Weights of a small transformer language model.
Size: 3 heads of 64 (1 for keys and values), MLP 512 SwiGLU.
MLP neurons of a small language model. Each row is named by its layer, matrix (gate and up: input weights; down: output weights) and neuron, and shows model dimensions 96-191. Each number is 50 + 15 x the weight over its row's rms, rounded and kept within 0 to 99. A neuron's up and down rows have the sign that makes its largest values positive.
Before each neuron's rows, "fires after" lists the tokens most often just before its 100 highest values on Wikipedia text that the model never trained on.

fires after: " St", "com", " st", "ro", " Com"
L6.gate441:73 69 31 50 63 66 62 39 54 51 53 36 65 52 55 56 48 54 22 73 67 53 33 43 51 27 32 59 60 66 40 54 63 45 51 41 75 55 61 53 26 37 59 53 22 54 51 69 48 50 38 38 55 43 47 79 56 48 60 52 61 44 47 63 26 54 60 19 42 61 61 41 36 46 50 41 63 40 33 58 65 28 58 93 37 42 41 55 56 54 62 71 74 20 30 49
L6.up441:54 55 64 21 58 47 64 45 58 67 33 57 54 61 45 44 67 62 51 53 51 49 18 61 70 63 46 41 70 56 53 59 73 66 46 44 54 44 49 46 61 72 38 51 42 53 19 74 47 62 42 51 30 70 56 38 47 49 61 67 48 39 36 48 44 60 73 46 44 37 47 26 49 36 70 28 60 59 51 67 37 53 38 41 34 63 68 40 52 40 55 60 48 47 54 44
L6.down441:69 58 37 43 66 46 43 65 53 27 59 37 38 70 53 50 53 62 49 41 28 52 19 71 37 70 38 53 43 51 70 56 63 32 75 44 54 62 37 56 48 50 66 65 57 39 52 81 51 43 36 49 46 74 37 67 40 69 53 23 61 51 63 41 38 66 62 60 34 42 54 42 77 20 59 68 64 45 38 56 88 55 51 47 47 63 53 89 65 40 55 37 65 69 58 45

fires after: " to", " T", "jo", " Jo", "th", " La"
L3.gate63:43 65 60 73 63 58 42 50 53 61 49 22 47 59 58 56 40 77 58 54 43 49 36 37 63 36 64 52 72 39 39 41 63 54 71 80 40 58 42 67 13 63 60 65 64 50 59 27 77 31 51 54 60 68 34 44 42 44 48 61 44 36 58 70 33 62 57 38 29 55 36 26 42 50 60 48 54 48 81 26 66 57 50 68 36 36 43 10 66 48 71 76 40 61 57 48
L3.up63:28 69 76 50 78 73 35 64 52 30 67 65 31 41 50 57 52 54 47 37 51 39 10 54 58 62 66 56 64 54 22 63 46 60 45 51 39 72 38 71 28 25 56 40 61 49 34 43 53 38 68 36 34 51 44 62 45 30 68 61 45 35 63 87 70 55 40 99 35 68 38 57 48 56 51 46 62 53 55 44 41 36 41 65 53 54 24 58 52 40 46 53 48 75 62 39
L3.down63:48 61 71 23 37 17 46 76 43 72 57 79 61 58 39 67 61 51 48 50 29 33 32 70 71 54 47 59 36 42 55 43 43 30 24 39 72 66 36 42 49 51 51 38 49 29 55 53 46 20 54 47 62 54 54 91 36 71 50 44 51 87 56 38 53 79 47 73 62 53 56 61 74 31 54 40 41 54 48 54 53 64 53 52 53 36 20 48 63 67 51 39 37 45 71 54

fires after: " lo", " Lo", " A", "M", " all", " V"
L2.gate133:00 47 50 52 46 52 51 63 38 65 46 55 65 24 47 45 46 64 61 52 58 34 56 39 31 54 55 58 35 49 58 27 59 32 34 38 57 47 66 60 67 49 35 65 38 65 84 54 25 58 31 25 54 52 69 75 23 39 46 64 51 66 53 46 59 34 52 34 78 43 67 47 17 19 27 61 60 34 61 58 39 43 63 39 47 46 41 30 42 47 44 44 40 27 61 58
L2.up133:46 35 61 53 31 50 41 59 36 69 22 47 45 51 38 48 44 66 64 41 31 57 53 07 49 44 40 47 38 58 69 48 31 33 54 45 58 48 48 33 42 57 32 69 56 77 40 45 35 60 40 48 40 47 45 36 43 68 41 35 30 69 69 36 45 77 52 45 55 00 27 49 58 46 49 80 38 60 60 79 18 46 60 12 47 59 28 48 42 31 36 53 69 71 35 53
L2.down133:41 43 58 49 66 32 77 61 60 61 54 49 86 48 36 52 50 78 44 68 49 27 51 64 50 58 40 50 93 46 38 26 43 61 62 47 35 65 49 44 71 42 37 33 46 54 39 40 78 35 52 74 49 32 51 64 56 28 38 49 70 39 60 38 48 37 53 59 50 40 46 39 02 34 27 63 60 24 44 31 43 38 33 81 53 64 43 55 64 55 52 59 45 22 60 85

fires after: " |", "-", " ", " (", " S", ":"
L6.gate426:59 55 34 55 61 73 61 49 46 55 54 46 51 08 65 64 37 75 57 49 55 56 31 43 54 66 53 38 65 68 14 57 47 39 33 41 54 60 63 45 35 34 52 80 29 58 59 60 53 16 55 67 40 46 54 64 16 33 46 48 60 60 45 63 39 37 42 41 49 30 40 35 22 63 60 68 39 43 41 32 43 45 42 69 24 43 41 43 76 59 32 38 55 54 23 50
L6.up426:49 65 59 57 41 90 65 46 53 60 41 28 50 56 49 42 53 47 47 74 71 44 42 54 57 45 55 39 45 47 47 60 35 48 65 90 69 57 63 41 62 36 47 28 50 48 62 61 43 74 36 23 65 89 75 56 57 41 62 69 62 64 77 55 53 40 54 57 70 55 74 42 65 57 40 55 72 51 46 50 50 62 83 43 37 52 60 31 49 57 64 33 49 68 73 60
L6.down426:53 27 48 50 44 50 58 36 16 45 63 32 28 62 65 62 74 42 53 40 38 44 70 50 52 47 60 41 39 52 57 31 31 17 36 86 29 27 36 32 60 84 67 32 33 37 39 77 53 60 75 37 47 69 53 55 44 71 56 28 52 43 48 49 17 57 56 21 33 52 58 28 40 46 13 62 55 52 48 58 24 46 60 56 45 59 47 44 52 79 37 39 48 56 69 90

fires after: "s", "ers", "es"
L6.gate79:72 43 48 61 48 60 30 55 45 47 27 40 76 41 51 47 51 28 34 67 46 36 49 52 50 46 72 86 14 65 53 44 45 64 50 67 33 57 76 55 64 68 86 48 33 72 36 28 27 79 50 42 41 61 75 40 50 45 24 42 47 47 43 48 40 14 58 85 82 29 53 66 42 51 44 39 43 11 32 62 54 61 62 37 28 51 32 36 32 70 32 65 53 33 54 56
L6.up79:51 68 54 60 85 38 37 49 64 37 74 15 68 60 61 41 42 25 40 52 37 68 48 39 57 41 77 24 27 55 54 35 79 52 30 24 59 26 59 57 70 52 53 62 44 54 39 84 52 67 44 42 54 48 53 59 41 44 74 45 21 43 85 50 55 71 50 65 59 35 42 79 55 54 43 50 58 31 30 46 48 75 46 35 65 53 29 54 28 53 63 56 70 73 58 56
L6.down79:42 49 75 41 56 45 49 47 71 55 70 50 57 36 49 62 77 61 61 49 60 46 57 42 43 57 30 29 99 56 57 75 53 56 46 67 48 47 33 54 22 44 22 78 75 56 89 54 51 52 68 68 63 36 60 62 34 50 72 54 55 45 58 55 73 72 51 39 28 47 47 52 42 45 40 81 25 47 48 46 46 18 57 35 62 06 34 58 62 31 61 13 52 52 44 46

fires after: "y", "er", " main", " c", "ur", " de"
L5.gate454:05 54 53 60 57 66 37 54 68 44 49 50 47 52 54 40 38 58 27 49 47 71 40 50 56 69 56 65 53 42 39 38 53 65 72 32 73 74 61 63 62 84 54 65 50 48 69 39 68 42 40 61 54 44 30 40 56 33 50 54 54 93 78 40 64 26 40 21 48 56 58 72 18 26 61 41 71 90 45 40 45 47 54 69 41 56 60 23 70 76 47 56 56 76 43 58
L5.up454:30 65 35 29 72 52 49 73 72 70 43 39 59 51 79 50 13 34 32 39 56 55 41 67 53 49 49 34 31 44 94 22 80 65 57 37 34 66 37 36 46 55 69 54 35 53 38 38 66 39 54 80 68 46 49 37 46 19 62 44 65 29 28 73 69 38 51 73 72 61 52 53 53 19 57 54 65 44 42 24 31 58 52 65 38 53 59 80 64 51 50 70 60 53 42 56
L5.down454:27 62 33 56 65 46 60 70 63 76 55 50 87 47 62 25 28 30 45 53 33 51 43 44 51 88 44 83 37 44 59 53 51 47 56 55 42 35 43 64 37 39 26 41 48 37 46 35 62 13 32 59 40 36 53 40 58 65 64 44 44 43 58 66 42 23 46 38 39 53 64 45 42 07 54 55 70 30 48 44 67 50 66 75 44 21 44 62 57 44 71 43 78 39 63 57

fires after: "er", "==", " ca", "ri", "ur"
L3.gate351:45 43 33 59 43 67 60 59 18 38 48 63 67 80 40 49 76 60 62 53 62 50 42 45 53 55 33 55 72 49 24 43 30 55 51 55 96 80 59 23 76 52 51 44 34 75 43 52 54 58 71 52 72 69 49 43 63 46 34 51 58 49 27 55 65 38 46 46 47 65 76 62 63 44 68 53 43 64 59 59 51 25 54 64 46 26 73 29 71 40 51 36 66 30 53 53
L3.up351:25 58 35 32 75 48 50 63 52 59 32 39 28 58 55 49 40 52 60 52 45 50 75 39 75 64 50 73 54 69 79 48 44 57 60 66 51 48 30 30 39 40 56 38 37 52 30 51 60 60 48 54 86 43 63 33 52 49 38 43 65 60 71 51 87 28 59 59 62 76 53 39 18 57 32 45 43 38 41 26 46 48 77 48 47 52 47 58 61 65 50 60 61 38 70 52
L3.down351:45 58 30 29 36 41 85 38 39 30 37 30 45 36 53 58 64 41 61 51 34 64 62 59 66 71 67 39 44 41 68 43 63 45 68 49 33 50 60 36 37 72 43 41 19 54 34 57 59 68 68 67 50 52 45 27 51 52 40 71 72 73 41 46 50 03 54 44 37 72 58 65 44 42 12 50 32 32 30 23 52 45 64 64 56 45 63 77 51 73 62 34 64 51 41 29

fires after: "s", " ", " S", "c", " C", "ic"
L3.gate451:37 60 76 65 60 63 42 59 66 70 42 40 69 43 52 41 62 63 39 60 56 63 55 42 60 54 48 77 51 74 77 51 39 60 48 61 29 52 52 45 27 40 62 52 57 54 60 48 36 66 37 44 18 50 71 76 21 41 52 14 39 70 40 39 49 78 43 45 51 76 46 67 44 69 38 37 50 51 15 42 42 51 41 39 57 52 44 30 25 54 49 70 49 38 70 33
L3.up451:40 82 43 39 35 38 61 50 67 60 49 29 66 58 45 43 64 26 44 37 82 26 38 53 70 55 64 47 48 57 63 08 61 49 54 68 74 45 65 49 76 61 89 69 70 57 38 72 61 76 52 35 68 69 55 57 54 57 54 32 42 39 58 72 61 81 86 72 54 23 45 63 81 19 53 48 62 56 62 39 61 60 56 46 32 24 41 57 53 53 40 55 59 44 37 45
L3.down451:62 65 35 30 68 62 57 52 34 61 52 51 59 62 37 86 46 34 59 51 39 47 73 45 72 55 52 57 50 58 47 67 53 26 80 56 62 49 39 58 56 29 70 28 25 75 43 58 38 52 31 41 30 57 41 39 51 51 58 49 48 55 40 51 55 86 79 52 19 47 44 68 56 44 62 69 61 71 68 54 22 61 71 34 62 22 44 46 43 52 35 52 45 43 57 45

fires after: "-", " ex", " |", "|", " /", " con"
L6.gate400:44 44 50 61 35 59 50 88 37 57 70 41 66 39 24 37 57 87 70 75 45 65 22 25 63 28 50 66 24 60 48 39 65 47 46 32 63 33 48 35 35 41 56 40 37 21 27 61 36 45 56 57 64 30 65 56 38 45 79 49 67 79 46 36 43 08 45 65 72 39 62 31 72 63 64 45 83 34 35 33 63 83 41 49 49 60 44 34 59 49 53 62 43 35 58 58
L6.up400:60 27 32 62 38 49 46 59 58 69 61 33 43 41 42 33 34 63 63 64 64 38 42 69 47 51 67 33 33 58 31 52 52 52 23 55 78 40 35 67 62 31 67 54 69 35 71 36 22 60 44 20 63 55 58 49 36 18 65 38 39 73 44 63 46 33 34 59 53 60 61 13 53 68 63 42 45 59 51 33 33 68 24 35 32 40 45 29 40 51 70 54 32 57 58 21
L6.down400:47 39 42 67 56 41 55 55 85 76 50 43 59 55 33 62 61 79 58 47 45 60 62 42 75 00 71 31 53 49 41 06 36 64 26 36 40 40 62 57 56 53 53 70 56 39 43 51 33 36 58 60 56 59 51 55 42 57 79 34 71 71 50 61 59 20 44 29 55 50 40 26 35 65 20 70 62 59 40 25 42 58 44 48 36 34 68 51 66 48 59 23 75 48 48 37

fires after: " ", "i", "l", "=="
L6.gate394:41 60 65 34 66 47 85 35 55 40 64 35 41 20 59 35 33 39 17 53 20 59 45 42 39 61 44 44 68 63 66 44 54 38 42 68 60 57 59 41 58 15 50 45 44 68 13 67 55 62 56 39 37 57 42 53 60 46 55 46 53 70 31 74 73 41 35 45 55 23 54 53 29 73 28 45 62 37 51 66 60 26 47 59 75 32 65 57 45 59 26 39 38 35 56 68
L6.up394:44 28 54 37 78 44 78 56 41 48 41 51 56 25 78 52 39 33 87 41 37 54 43 60 41 73 75 46 68 66 55 48 63 44 42 58 53 58 55 65 56 72 66 53 64 45 59 70 56 67 57 55 22 62 53 36 55 53 44 44 78 78 42 45 37 45 59 61 50 33 53 62 52 48 66 40 27 33 73 76 59 43 68 41 36 56 59 54 22 52 60 26 33 49 48 46
L6.down394:46 54 45 65 68 59 46 43 37 58 51 56 26 50 68 54 37 44 88 48 29 53 41 42 75 55 60 39 46 67 43 37 38 31 41 39 40 37 26 68 57 60 22 44 37 69 64 42 48 62 38 57 60 25 37 57 70 60 37 11 60 68 59 50 62 78 36 49 59 30 69 71 19 48 50 32 43 53 60 43 49 74 47 53 54 49 39 50 40 35 59 12 35 45 39 67